{
  "n_kv_head": 5,
  "vocab_size": 24216,
  "activation": "squared_relu",
  "norm_eps": 1e-05,
  "qk_norm": true,
  "attn_scale": 0.125,
  "bias": "none",
  "init_std_down": 0.0,
  "schedule": "wsd",
  "decay_fraction": 0.856
}
MLP neurons of a small language model. Each row is named by its layer, matrix (down: output weights) and neuron, and shows model dimensions 48-175. Each number is 50 + 15 x the weight over its row's rms, rounded and kept within 0 to 99.
A block is one neuron, or neurons of one layer that tend to fire together. After each block is what it responds to, as a language model described it from the Wikipedia text at the highest values.

L2.down276:21 63 52 58 51 20 47 25 47 60 78 56 39 69 83 36 64 46 46 49 83 40 64 38 62 30 69 49 49 33 49 40 62 58 57 52 24 38 34 48 61 47 46 58 29 51 61 63 35 47 52 30 42 23 42 72 26 56 34 52 40 46 45 67 49 59 62 88 34 46 53 66 40 47 34 43 39 13 60 56 51 41 64 51 53 32 52 47 41 62 66 23 17 41 62 54 48 50 73 56 78 70 62 56 65 71 56 22 66 45 40 58 59 67 46 74 61 53 53 63 54 31 59 42 61 33 56 54
Description: Generic modifier words

L5.down1157:52 54 43 42 59 26 42 41 39 56 77 45 71 43 47 40 59 50 66 93 56 57 85 40 63 55 26 49 44 69 47 39 74 64 57 55 40 43 42 47 42 35 67 54 39 37 36 84 57 69 59 55 19 31 32 58 34 56 87 56 46 16 36 60 35 48 36 42 49 30 56 28 86 73 49 66 41 54 38 46 96 51 23 48 69 74 66 65 46 42 72 50 85 49 78 67 51 29 64 44 39 46 50 28 47 53 55 59 62 67 55 38 77 49 43 52 44 38 48 61 64 55 35 57 83 58 56 51
L5.down1303:44 35 39 44 36 43 47 54 59 48 65 03 61 40 50 69 18 58 30 32 67 64 43 60 73 56 26 01 70 34 65 58 46 49 63 59 73 54 40 77 57 73 62 44 49 47 34 51 16 75 47 28 71 67 26 42 48 58 36 45 52 40 62 61 77 49 65 58 42 50 39 60 73 29 80 33 68 49 55 46 54 43 36 33 64 57 53 69 49 35 42 43 69 65 62 56 57 53 73 47 53 43 51 84 58 53 34 87 73 28 77 63 39 40 44 47 37 67 71 70 27 58 30 64 72 29 30 50
L5.down2087:59 63 53 62 38 31 35 73 50 77 48 49 48 21 44 48 36 55 26 56 49 40 40 32 45 46 48 40 44 54 57 49 40 24 62 47 16 50 56 28 40 46 22 14 48 56 44 44 67 55 72 54 44 27 38 79 44 60 70 56 82 57 54 49 46 34 51 53 52 57 59 42 77 31 43 54 72 33 24 59 59 55 23 34 70 43 45 57 54 33 52 43 46 35 71 42 26 62 50 48 58 39 54 50 35 33 46 95 97 62 57 23 43 54 43 68 55 34 37 61 32 29 60 61 51 64 59 59
L5.down2540:52 53 59 25 54 59 66 62 49 51 75 42 50 63 32 40 59 54 55 54 31 75 54 39 54 64 56 33 43 57 67 21 46 39 49 47 74 61 49 68 52 65 58 26 31 77 48 62 46 36 42 20 57 54 28 66 66 43 44 51 10 46 37 63 58 57 50 49 57 35 54 28 45 35 44 48 68 61 44 22 51 55 36 37 82 62 87 45 40 67 37 57 52 67 35 65 49 56 53 45 35 52 67 47 46 57 60 64 54 64 85 44 63 36 68 56 39 50 32 53 54 42 49 48 43 50 49 57
Description: Forms of "play"

L3.down30:69 54 48 30 58 35 38 77 92 65 52 34 42 56 46 51 58 35 50 52 43 51 26 63 31 39 50 59 47 68 52 72 48 35 61 61 52 84 48 60 12 54 36 48 58 61 77 47 37 67 29 58 62 48 61 52 46 58 61 56 52 53 40 56 18 52 68 59 72 52 53 79 38 42 44 44 62 37 56 59 35 50 66 48 53 53 39 59 57 74 41 64 39 32 64 59 28 51 50 65 53 43 40 38 51 43 29 38 45 28 57 39 58 76 30 53 71 20 68 55 48 40 36 61 52 50 63 57
L3.down68:34 52 55 35 38 66 69 42 53 49 51 49 64 99 42 48 56 50 46 54 64 34 48 49 52 50 25 39 33 57 25 63 35 63 47 39 47 46 54 80 36 72 47 70 33 25 67 56 55 74 53 40 68 59 72 17 29 43 68 60 62 70 53 30 67 39 44 59 54 31 63 82 46 32 60 59 57 48 50 41 49 50 39 45 54 51 39 49 56 42 60 29 71 51 42 43 51 18 50 57 38 55 16 48 41 44 54 37 39 50 54 47 45 46 45 39 63 44 43 70 65 63 63 50 54 71 48 39
L3.down582:60 47 43 31 70 51 47 55 57 50 39 77 31 31 15 51 58 51 44 44 24 62 51 30 58 52 26 65 25 10 51 59 43 72 47 27 52 73 40 46 50 34 38 34 44 25 38 57 56 66 61 34 12 46 48 49 61 29 87 31 56 52 47 51 40 34 51 46 62 65 46 57 60 68 48 43 56 51 23 37 53 52 37 38 60 42 57 72 56 53 30 62 64 65 24 79 45 36 40 36 50 79 49 62 48 66 59 57 30 66 47 62 46 51 34 42 47 40 60 39 54 57 68 59 21 30 70 36
L3.down668:68 35 68 72 58 47 46 52 39 72 19 47 48 16 44 46 48 39 51 63 87 43 81 38 39 55 44 57 56 16 27 56 49 29 69 18 20 46 70 46 62 31 43 65 63 17 55 48 49 35 22 62 45 52 60 54 47 51 44 35 59 66 72 36 67 81 59 56 23 50 59 19 57 69 44 45 41 62 67 52 26 66 47 40 43 58 58 48 82 69 69 85 39 56 45 48 25 57 58 32 43 47 63 61 37 55 31 50 62 58 70 50 51 77 22 68 49 46 26 52 92 36 54 82 51 40 62 64
L3.down1076:25 58 69 60 29 30 55 48 45 69 52 30 42 52 46 57 67 37 57 26 81 34 55 49 29 43 30 51 47 74 58 31 69 34 56 51 51 31 51 76 35 27 35 79 52 64 43 64 37 57 60 31 43 55 27 55 66 53 55 46 58 87 44 38 63 65 51 26 55 23 53 53 30 62 52 56 62 42 29 33 63 16 39 36 37 67 53 54 39 45 66 32 45 34 24 34 44 52 68 36 75 52 38 28 35 46 39 43 33 53 58 46 27 62 17 40 71 40 31 66 96 54 57 25 41 64 60 38
L3.down1094:44 29 26 46 33 66 57 48 54 54 86 55 22 39 39 43 62 60 50 29 70 60 41 47 77 42 44 46 34 45 49 65 38 74 53 32 43 57 61 67 49 51 67 43 40 47 68 34 35 81 50 48 29 40 51 62 49 40 51 55 28 78 65 50 50 60 60 61 76 36 51 77 74 59 24 47 71 42 02 41 52 31 80 38 73 41 64 31 45 69 42 64 38 44 60 48 52 57 42 42 75 43 51 44 73 67 70 73 59 53 42 50 78 54 50 31 49 68 37 53 56 24 54 45 18 19 78 52
L3.down1095:44 58 77 24 58 52 46 41 44 53 32 34 69 41 64 76 49 57 43 38 49 34 57 53 59 53 64 70 16 35 43 20 86 44 58 78 38 54 34 49 63 78 65 50 40 65 62 42 61 46 45 32 53 45 44 47 48 22 10 43 52 50 50 53 58 57 43 44 26 52 77 61 63 57 80 57 66 16 39 49 36 61 67 53 56 60 38 55 70 64 61 59 70 49 59 45 69 52 71 40 57 51 47 50 36 37 50 49 43 45 98 37 35 51 30 25 41 68 48 50 52 15 56 47 40 57 59 36
L3.down1115:75 38 37 50 66 50 42 51 40 45 75 50 33 40 46 54 45 64 49 37 49 61 68 72 40 46 55 72 28 59 73 33 36 41 37 56 62 48 46 29 33 24 42 58 55 55 50 57 49 73 53 45 34 67 19 50 54 68 44 65 44 41 63 34 48 45 53 39 55 30 41 66 59 52 54 38 51 69 37 59 62 32 61 38 45 50 35 29 52 73 29 55 64 46 63 48 52 53 72 30 76 66 59 66 49 35 55 39 55 52 43 27 39 32 43 54 70 39 54 37 61 41 53 46 27 50 58 39
L3.down1132:59 50 12 54 65 27 52 50 46 62 69 65 25 40 33 29 41 66 65 23 59 69 66 51 58 56 66 82 58 69 77 26 41 21 30 48 54 42 42 42 67 36 28 47 45 54 36 41 28 40 46 31 39 65 35 46 50 52 41 64 53 38 40 57 63 61 33 37 73 50 54 65 46 39 48 30 55 63 38 57 45 57 41 64 33 42 40 41 53 73 39 49 48 54 47 66 73 78 62 41 64 57 35 59 65 39 36 51 47 24 52 24 41 34 61 58 49 51 34 56 51 43 63 38 44 66 38 44
L3.down1294:47 46 56 56 94 67 37 34 81 55 56 63 43 56 80 23 53 71 59 45 67 54 75 70 38 49 56 79 50 40 51 52 80 50 56 23 37 63 41 41 48 35 29 53 40 28 29 49 59 38 80 69 32 66 42 61 62 24 39 53 77 48 52 30 42 41 50 42 60 44 27 42 40 46 54 48 32 78 45 44 57 51 56 54 61 25 47 54 51 65 22 63 60 51 55 74 57 49 46 45 50 32 37 16 55 69 48 43 54 58 49 63 11 64 06 41 48 45 53 45 29 46 71 52 60 54 84 47
L3.down1666:45 42 55 38 47 58 78 49 32 50 55 68 52 13 38 33 52 36 36 47 64 51 70 78 50 43 69 37 51 45 49 60 34 14 33 47 55 64 40 35 43 32 41 65 60 24 59 40 38 47 59 75 72 67 58 43 50 65 69 40 44 53 33 63 43 81 69 64 38 57 27 46 39 65 47 14 56 47 51 27 64 53 42 46 61 58 42 73 53 18 71 54 29 71 40 58 55 52 55 65 37 56 57 29 48 41 38 38 55 42 46 80 47 41 39 34 43 24 31 46 71 21 74 42 40 60 48 56
L3.down1733:34 41 83 33 58 31 48 55 62 56 41 65 36 63 08 43 71 44 50 53 71 69 51 63 37 53 41 36 36 28 42 45 44 60 54 31 51 72 37 54 43 42 36 37 43 37 60 49 41 67 81 66 30 56 55 36 28 47 34 59 51 49 66 49 46 50 50 49 60 62 49 42 71 55 42 41 60 22 71 27 49 56 52 66 60 64 41 58 50 64 50 65 54 66 47 59 41 34 52 66 61 42 40 78 28 66 63 42 28 66 30 47 55 67 44 31 52 40 43 46 37 58 93 31 43 41 61 58
L3.down1931:58 44 31 33 35 62 50 65 28 92 35 54 49 61 17 30 46 70 50 65 59 31 79 35 18 51 46 51 53 14 50 60 52 71 49 49 58 59 39 44 37 48 30 57 68 44 40 52 23 58 46 21 43 51 31 56 56 25 53 61 39 25 44 48 33 61 39 51 27 09 65 34 49 45 67 61 44 46 39 73 45 46 57 32 43 65 55 42 42 42 32 37 37 49 15 46 34 69 52 26 42 37 68 49 39 39 72 68 38 56 46 61 50 57 30 62 92 35 58 30 37 50 42 61 55 36 69 71
L3.down2077:71 38 48 67 46 70 56 59 34 64 51 60 48 49 54 38 30 46 31 85 55 42 53 48 51 45 49 58 62 45 59 42 25 19 38 33 49 41 62 48 55 42 73 71 40 60 60 61 33 83 29 46 40 46 40 55 49 68 35 51 50 67 46 53 35 63 44 57 32 51 25 55 55 47 52 49 52 48 61 53 44 50 26 34 70 44 29 45 43 38 65 72 53 54 48 22 49 34 57 60 54 49 44 51 65 66 48 47 28 65 54 39 55 29 95 38 27 48 40 33 69 22 65 45 42 60 41 54
L3.down2351:42 60 62 63 46 39 51 59 40 55 56 54 47 65 72 41 26 64 40 41 65 49 75 54 58 45 23 47 61 38 37 54 56 75 35 69 49 55 47 42 45 54 19 49 44 62 28 54 38 30 79 43 77 42 65 61 12 57 46 62 27 47 58 52 45 51 40 98 34 47 60 73 49 40 45 32 48 58 44 68 94 70 63 79 62 75 57 43 54 43 58 33 46 27 59 82 36 69 24 47 46 36 75 34 40 51 60 77 40 40 45 44 35 86 42 43 29 51 16 70 57 22 59 47 53 38 64 57
L3.down2477:40 42 36 44 73 57 38 45 89 43 65 72 24 59 35 46 47 55 45 99 58 59 37 51 60 41 57 28 52 50 28 58 58 71 51 61 30 67 35 44 36 34 59 70 69 48 48 28 13 61 52 40 65 48 60 47 53 61 52 91 38 41 50 36 38 44 99 56 54 60 42 34 43 58 55 47 52 42 44 51 36 41 58 79 46 37 44 61 64 65 48 50 45 44 42 78 64 70 22 46 46 54 46 45 51 32 61 60 70 52 40 42 41 58 20 64 57 73 23 44 55 31 48 55 35 49 36 43
Description: Media production verbs

L3.down85:50 30 37 69 50 59 29 63 40 48 56 69 58 68 47 51 55 54 40 56 40 58 56 48 46 67 34 62 49 26 50 59 47 32 48 46 72 61 66 89 33 55 58 54 50 49 32 61 57 52 16 35 67 40 33 66 50 59 39 51 57 68 83 59 23 30 37 61 44 53 30 39 49 47 55 46 67 54 67 83 74 50 70 41 78 56 52 70 26 61 40 57 60 44 51 60 31 50 70 43 43 38 77 52 34 61 53 77 61 50 56 47 58 57 29 44 74 68 38 48 66 58 26 64 52 69 66 54
L3.down144:43 38 45 59 73 49 61 60 75 42 34 49 64 56 51 49 68 58 44 78 41 36 43 71 37 53 47 58 60 24 68 42 57 23 83 54 52 47 53 42 46 47 38 61 56 51 48 69 55 48 87 46 36 45 37 41 56 65 64 34 65 72 58 45 38 47 51 53 39 54 68 46 37 42 47 28 43 53 78 55 61 50 58 76 25 40 49 46 00 46 39 44 66 14 27 43 72 35 33 54 45 63 85 45 36 29 51 10 48 35 43 50 42 12 69 65 57 43 67 53 68 72 33 29 54 77 51 18
L3.down328:27 48 44 53 54 55 63 54 66 45 63 40 64 60 51 45 41 66 84 39 58 40 59 67 66 61 45 43 49 02 31 56 89 32 55 41 40 42 50 37 37 26 49 76 59 62 59 76 52 43 75 54 41 46 30 27 64 31 49 51 64 58 48 37 68 58 66 54 72 54 62 71 34 61 52 47 42 41 86 19 57 55 39 52 49 33 65 48 54 35 41 11 57 57 46 38 24 58 73 41 29 52 49 60 50 39 54 52 46 41 31 45 22 55 78 41 56 38 43 54 33 62 39 38 45 83 53 30
L3.down712:49 62 44 34 31 28 56 37 59 65 69 63 69 70 43 64 37 58 51 59 63 65 39 53 66 56 63 66 81 51 46 49 50 49 76 47 58 47 38 62 33 45 31 63 77 41 66 36 67 86 44 74 65 29 57 24 64 55 54 21 38 67 57 82 34 53 63 50 49 53 66 80 42 30 61 59 70 59 64 39 28 44 53 57 66 38 57 47 21 38 90 59 22 36 71 47 37 41 57 43 51 32 66 47 35 27 68 55 55 39 76 62 50 46 62 39 34 44 31 37 29 34 63 60 46 40 44 41
L3.down913:51 62 37 41 86 38 42 61 48 60 50 53 55 45 42 69 44 47 43 52 49 63 42 62 33 58 75 36 49 28 32 57 81 34 45 69 46 45 50 53 72 31 63 46 80 59 33 43 59 37 53 75 72 63 43 63 47 23 34 65 56 37 55 63 44 51 64 50 60 57 43 54 48 31 54 40 55 38 21 37 37 55 50 39 41 57 32 79 64 59 44 50 26 82 38 92 16 57 44 32 60 63 69 60 60 49 48 59 60 50 57 56 46 42 66 74 58 58 42 59 42 40 47 68 56 22 37 45
L3.down1138:38 50 53 44 66 47 76 53 61 51 37 46 50 61 60 37 53 31 51 71 82 44 38 51 39 48 51 39 43 41 62 50 15 38 53 36 40 78 36 65 59 74 37 51 54 60 51 63 43 19 36 44 45 50 30 31 21 77 11 58 37 45 46 64 29 76 37 39 44 42 53 78 30 47 70 63 70 34 52 37 42 23 44 59 55 30 15 47 60 71 50 85 53 61 46 46 44 56 35 62 64 49 27 63 39 53 38 47 61 14 38 21 24 34 32 38 62 67 19 30 41 44 56 60 42 59 27 28
L3.down1430:70 78 48 42 50 56 51 48 67 43 85 61 41 43 62 27 65 48 31 58 78 70 51 53 64 64 37 55 51 32 61 34 50 59 20 94 32 70 50 45 58 77 58 45 48 64 47 54 62 63 34 59 52 50 57 43 45 31 49 44 72 57 63 51 61 31 72 40 25 63 36 93 52 62 15 25 70 44 44 49 65 72 71 34 39 77 39 41 48 44 76 80 43 63 46 37 69 51 44 48 61 58 65 30 41 68 40 45 49 48 33 83 40 38 48 57 70 39 41 65 44 37 54 45 55 37 39 54
L3.down1498:31 56 33 33 71 41 50 47 41 56 54 69 46 46 57 61 38 51 58 50 42 32 53 58 30 57 55 30 49 52 54 78 49 29 52 59 52 44 30 40 62 36 50 54 56 66 59 39 55 27 57 59 43 41 42 35 32 39 44 43 36 39 65 50 66 41 50 56 36 59 58 47 65 73 39 27 40 59 45 40 37 58 47 21 59 48 39 71 45 53 58 67 40 80 25 28 31 24 65 48 45 44 45 51 63 59 66 41 61 66 53 39 51 55 75 79 71 53 39 57 59 42 60 69 45 38 59 43
L3.down1503:37 34 47 61 31 32 17 32 74 64 71 45 48 33 50 51 48 53 42 44 61 52 52 66 58 73 52 51 43 08 51 42 49 44 45 72 61 62 59 52 48 64 50 61 32 32 53 70 40 61 55 32 61 47 53 43 41 35 58 48 67 79 44 25 62 55 25 73 44 49 33 63 86 67 25 67 67 31 42 38 30 75 46 54 32 53 51 74 15 56 55 61 54 49 23 55 30 50 45 52 50 52 27 55 57 85 61 55 30 79 57 52 41 41 56 72 58 47 42 63 62 45 61 39 42 50 68 43
L3.down1851:54 47 89 54 80 71 48 52 59 28 57 77 56 69 60 47 59 60 25 55 46 61 55 59 61 64 78 57 38 44 08 36 52 50 42 70 62 53 44 31 40 57 37 69 62 57 63 27 40 49 70 55 43 49 61 52 54 68 47 34 43 41 63 44 46 53 45 51 67 33 09 57 62 42 56 64 74 32 42 61 52 61 63 44 29 29 39 53 43 22 45 42 53 31 40 56 93 30 56 67 48 85 56 54 50 78 40 32 33 65 64 66 63 56 45 43 59 24 57 26 68 30 59 74 26 45 19 53
L3.down1915:33 58 55 23 66 46 63 52 32 51 62 51 62 48 27 35 57 35 90 85 26 22 56 50 50 16 61 45 40 53 40 30 53 55 55 43 83 84 54 60 64 50 50 44 75 59 44 65 41 28 36 56 30 66 58 45 34 49 54 45 37 30 56 39 61 74 78 55 26 83 59 68 28 34 67 59 65 61 62 73 73 48 54 55 66 57 65 41 71 32 37 49 47 46 70 78 21 35 50 21 56 68 48 70 36 67 60 34 71 41 33 71 55 38 60 54 54 41 34 65 47 37 29 34 51 45 40 38
L3.down2327:49 48 55 38 62 38 43 41 30 47 57 45 66 72 34 55 62 81 43 34 45 34 35 39 48 29 43 36 55 59 52 36 51 55 51 71 58 37 35 32 38 51 47 50 59 46 19 53 45 44 70 43 51 35 27 67 69 71 63 44 29 70 47 44 57 79 33 44 57 49 67 52 34 60 49 57 67 44 32 68 56 61 66 39 12 50 06 47 56 59 54 20 72 55 31 71 26 39 54 48 53 43 49 63 45 49 29 61 33 61 61 27 33 35 35 46 67 64 65 46 64 25 49 65 47 37 73 76
L3.down2390:57 49 36 69 30 42 42 38 46 65 74 48 58 43 44 61 23 50 69 45 54 49 28 52 65 40 55 71 46 22 55 39 47 44 29 31 42 55 54 65 35 42 31 66 63 52 42 56 58 75 53 29 49 44 73 67 64 54 78 16 53 84 67 47 66 78 81 70 72 59 33 31 42 58 31 68 68 54 63 51 36 77 73 51 56 38 52 40 53 65 50 15 48 34 40 66 45 50 44 54 51 58 68 72 70 64 44 74 50 73 40 52 45 39 60 46 56 28 03 42 55 47 24 56 61 60 60 25
L3.down2434:43 82 47 41 55 24 42 62 62 57 55 44 50 45 63 27 64 50 46 55 45 66 30 49 71 80 44 57 72 31 48 66 54 54 67 43 63 64 67 46 58 46 76 41 46 50 63 61 47 46 51 27 63 41 35 62 50 31 57 59 14 87 59 43 57 35 57 36 24 54 69 32 53 66 22 39 53 37 42 43 54 73 62 42 61 49 59 59 54 59 40 76 29 67 58 47 52 42 49 57 70 53 46 34 37 74 48 65 47 59 33 30 51 41 81 72 68 65 51 50 35 36 66 18 54 34 29 56
L3.down2446:38 47 32 55 49 47 52 27 56 56 55 43 74 74 44 58 55 62 61 66 58 41 40 31 68 76 50 54 49 57 47 31 62 57 46 43 47 55 24 70 34 50 53 57 38 63 34 49 49 40 53 29 68 77 48 46 30 28 54 48 43 55 78 50 54 53 64 76 71 48 54 42 45 52 51 36 58 50 55 58 37 37 69 47 77 56 38 28 34 41 42 52 35 46 65 42 56 34 59 25 49 42 33 29 62 46 61 00 36 63 62 27 87 44 40 61 68 43 69 41 34 43 56 26 51 35 79 16
L3.down2549:49 24 42 42 53 39 74 68 45 83 52 52 43 41 56 54 59 67 54 78 38 71 36 77 57 48 50 08 48 46 46 69 44 12 43 72 61 50 76 62 76 52 26 90 44 42 65 61 13 62 59 49 62 63 42 36 62 49 57 38 33 60 69 48 55 49 41 38 43 39 59 32 68 40 60 22 40 28 68 52 68 66 60 31 38 44 46 38 45 52 40 61 66 30 45 52 55 48 54 37 41 55 58 57 36 74 50 53 40 58 66 39 36 35 61 56 56 47 46 57 61 49 99 51 64 48 38 54
Description: Process and stage words

L5.down219:37 45 41 57 51 62 66 69 55 44 36 58 46 28 53 16 47 39 58 60 69 37 64 63 59 34 65 69 37 61 46 48 46 32 75 22 71 53 69 31 47 30 39 70 30 99 30 56 35 37 53 63 41 49 47 29 50 66 69 57 23 43 61 39 45 44 40 38 57 45 67 63 66 49 62 41 67 68 62 25 56 54 85 64 70 48 28 59 56 39 48 55 75 57 53 30 65 59 47 36 44 65 42 64 50 37 55 47 75 62 31 45 41 52 63 54 28 28 51 50 77 71 46 42 47 30 13 60
L5.down1160:51 40 44 50 33 60 60 54 27 27 34 70 63 45 25 51 23 54 22 50 67 56 57 61 53 43 33 35 59 46 33 65 67 54 49 77 45 43 46 53 71 42 48 55 40 51 60 35 73 43 43 38 29 29 72 63 56 41 57 89 77 42 40 50 45 35 70 55 45 34 62 25 45 31 36 70 54 77 42 51 32 62 44 59 74 53 53 56 26 40 42 65 27 42 43 52 49 40 59 27 44 79 50 35 51 35 52 55 81 59 53 56 80 65 58 54 76 47 48 56 87 32 47 45 56 48 33 55
L5.down1378:60 30 28 46 53 69 39 28 69 46 36 53 46 54 87 35 54 64 53 46 38 60 54 71 94 40 62 41 39 48 21 54 71 38 62 44 45 85 62 31 35 44 30 57 37 33 62 62 52 50 50 54 35 56 49 52 39 40 43 63 44 59 51 40 77 68 49 69 64 52 58 58 88 50 25 69 43 35 49 33 37 51 54 68 47 48 49 16 56 63 52 70 48 38 62 41 49 28 58 48 48 38 72 57 68 65 38 54 57 51 66 51 71 54 72 69 25 39 44 31 58 39 60 69 25 54 47 45
L5.down2489:58 37 64 53 50 41 65 71 42 12 37 38 39 56 44 28 48 47 47 55 66 66 55 46 51 24 57 65 38 50 51 41 45 38 44 37 64 45 65 54 43 56 59 59 47 34 29 74 63 39 34 47 57 35 59 35 64 68 52 47 16 34 37 45 38 67 50 32 53 19 54 66 63 31 53 45 70 99 42 50 60 42 77 46 55 67 30 42 26 59 64 50 77 58 44 38 49 56 30 46 33 56 55 43 54 39 45 67 49 57 48 59 53 46 68 52 45 68 62 46 60 39 41 39 18 42 29 51
Description: Authorship and production verbs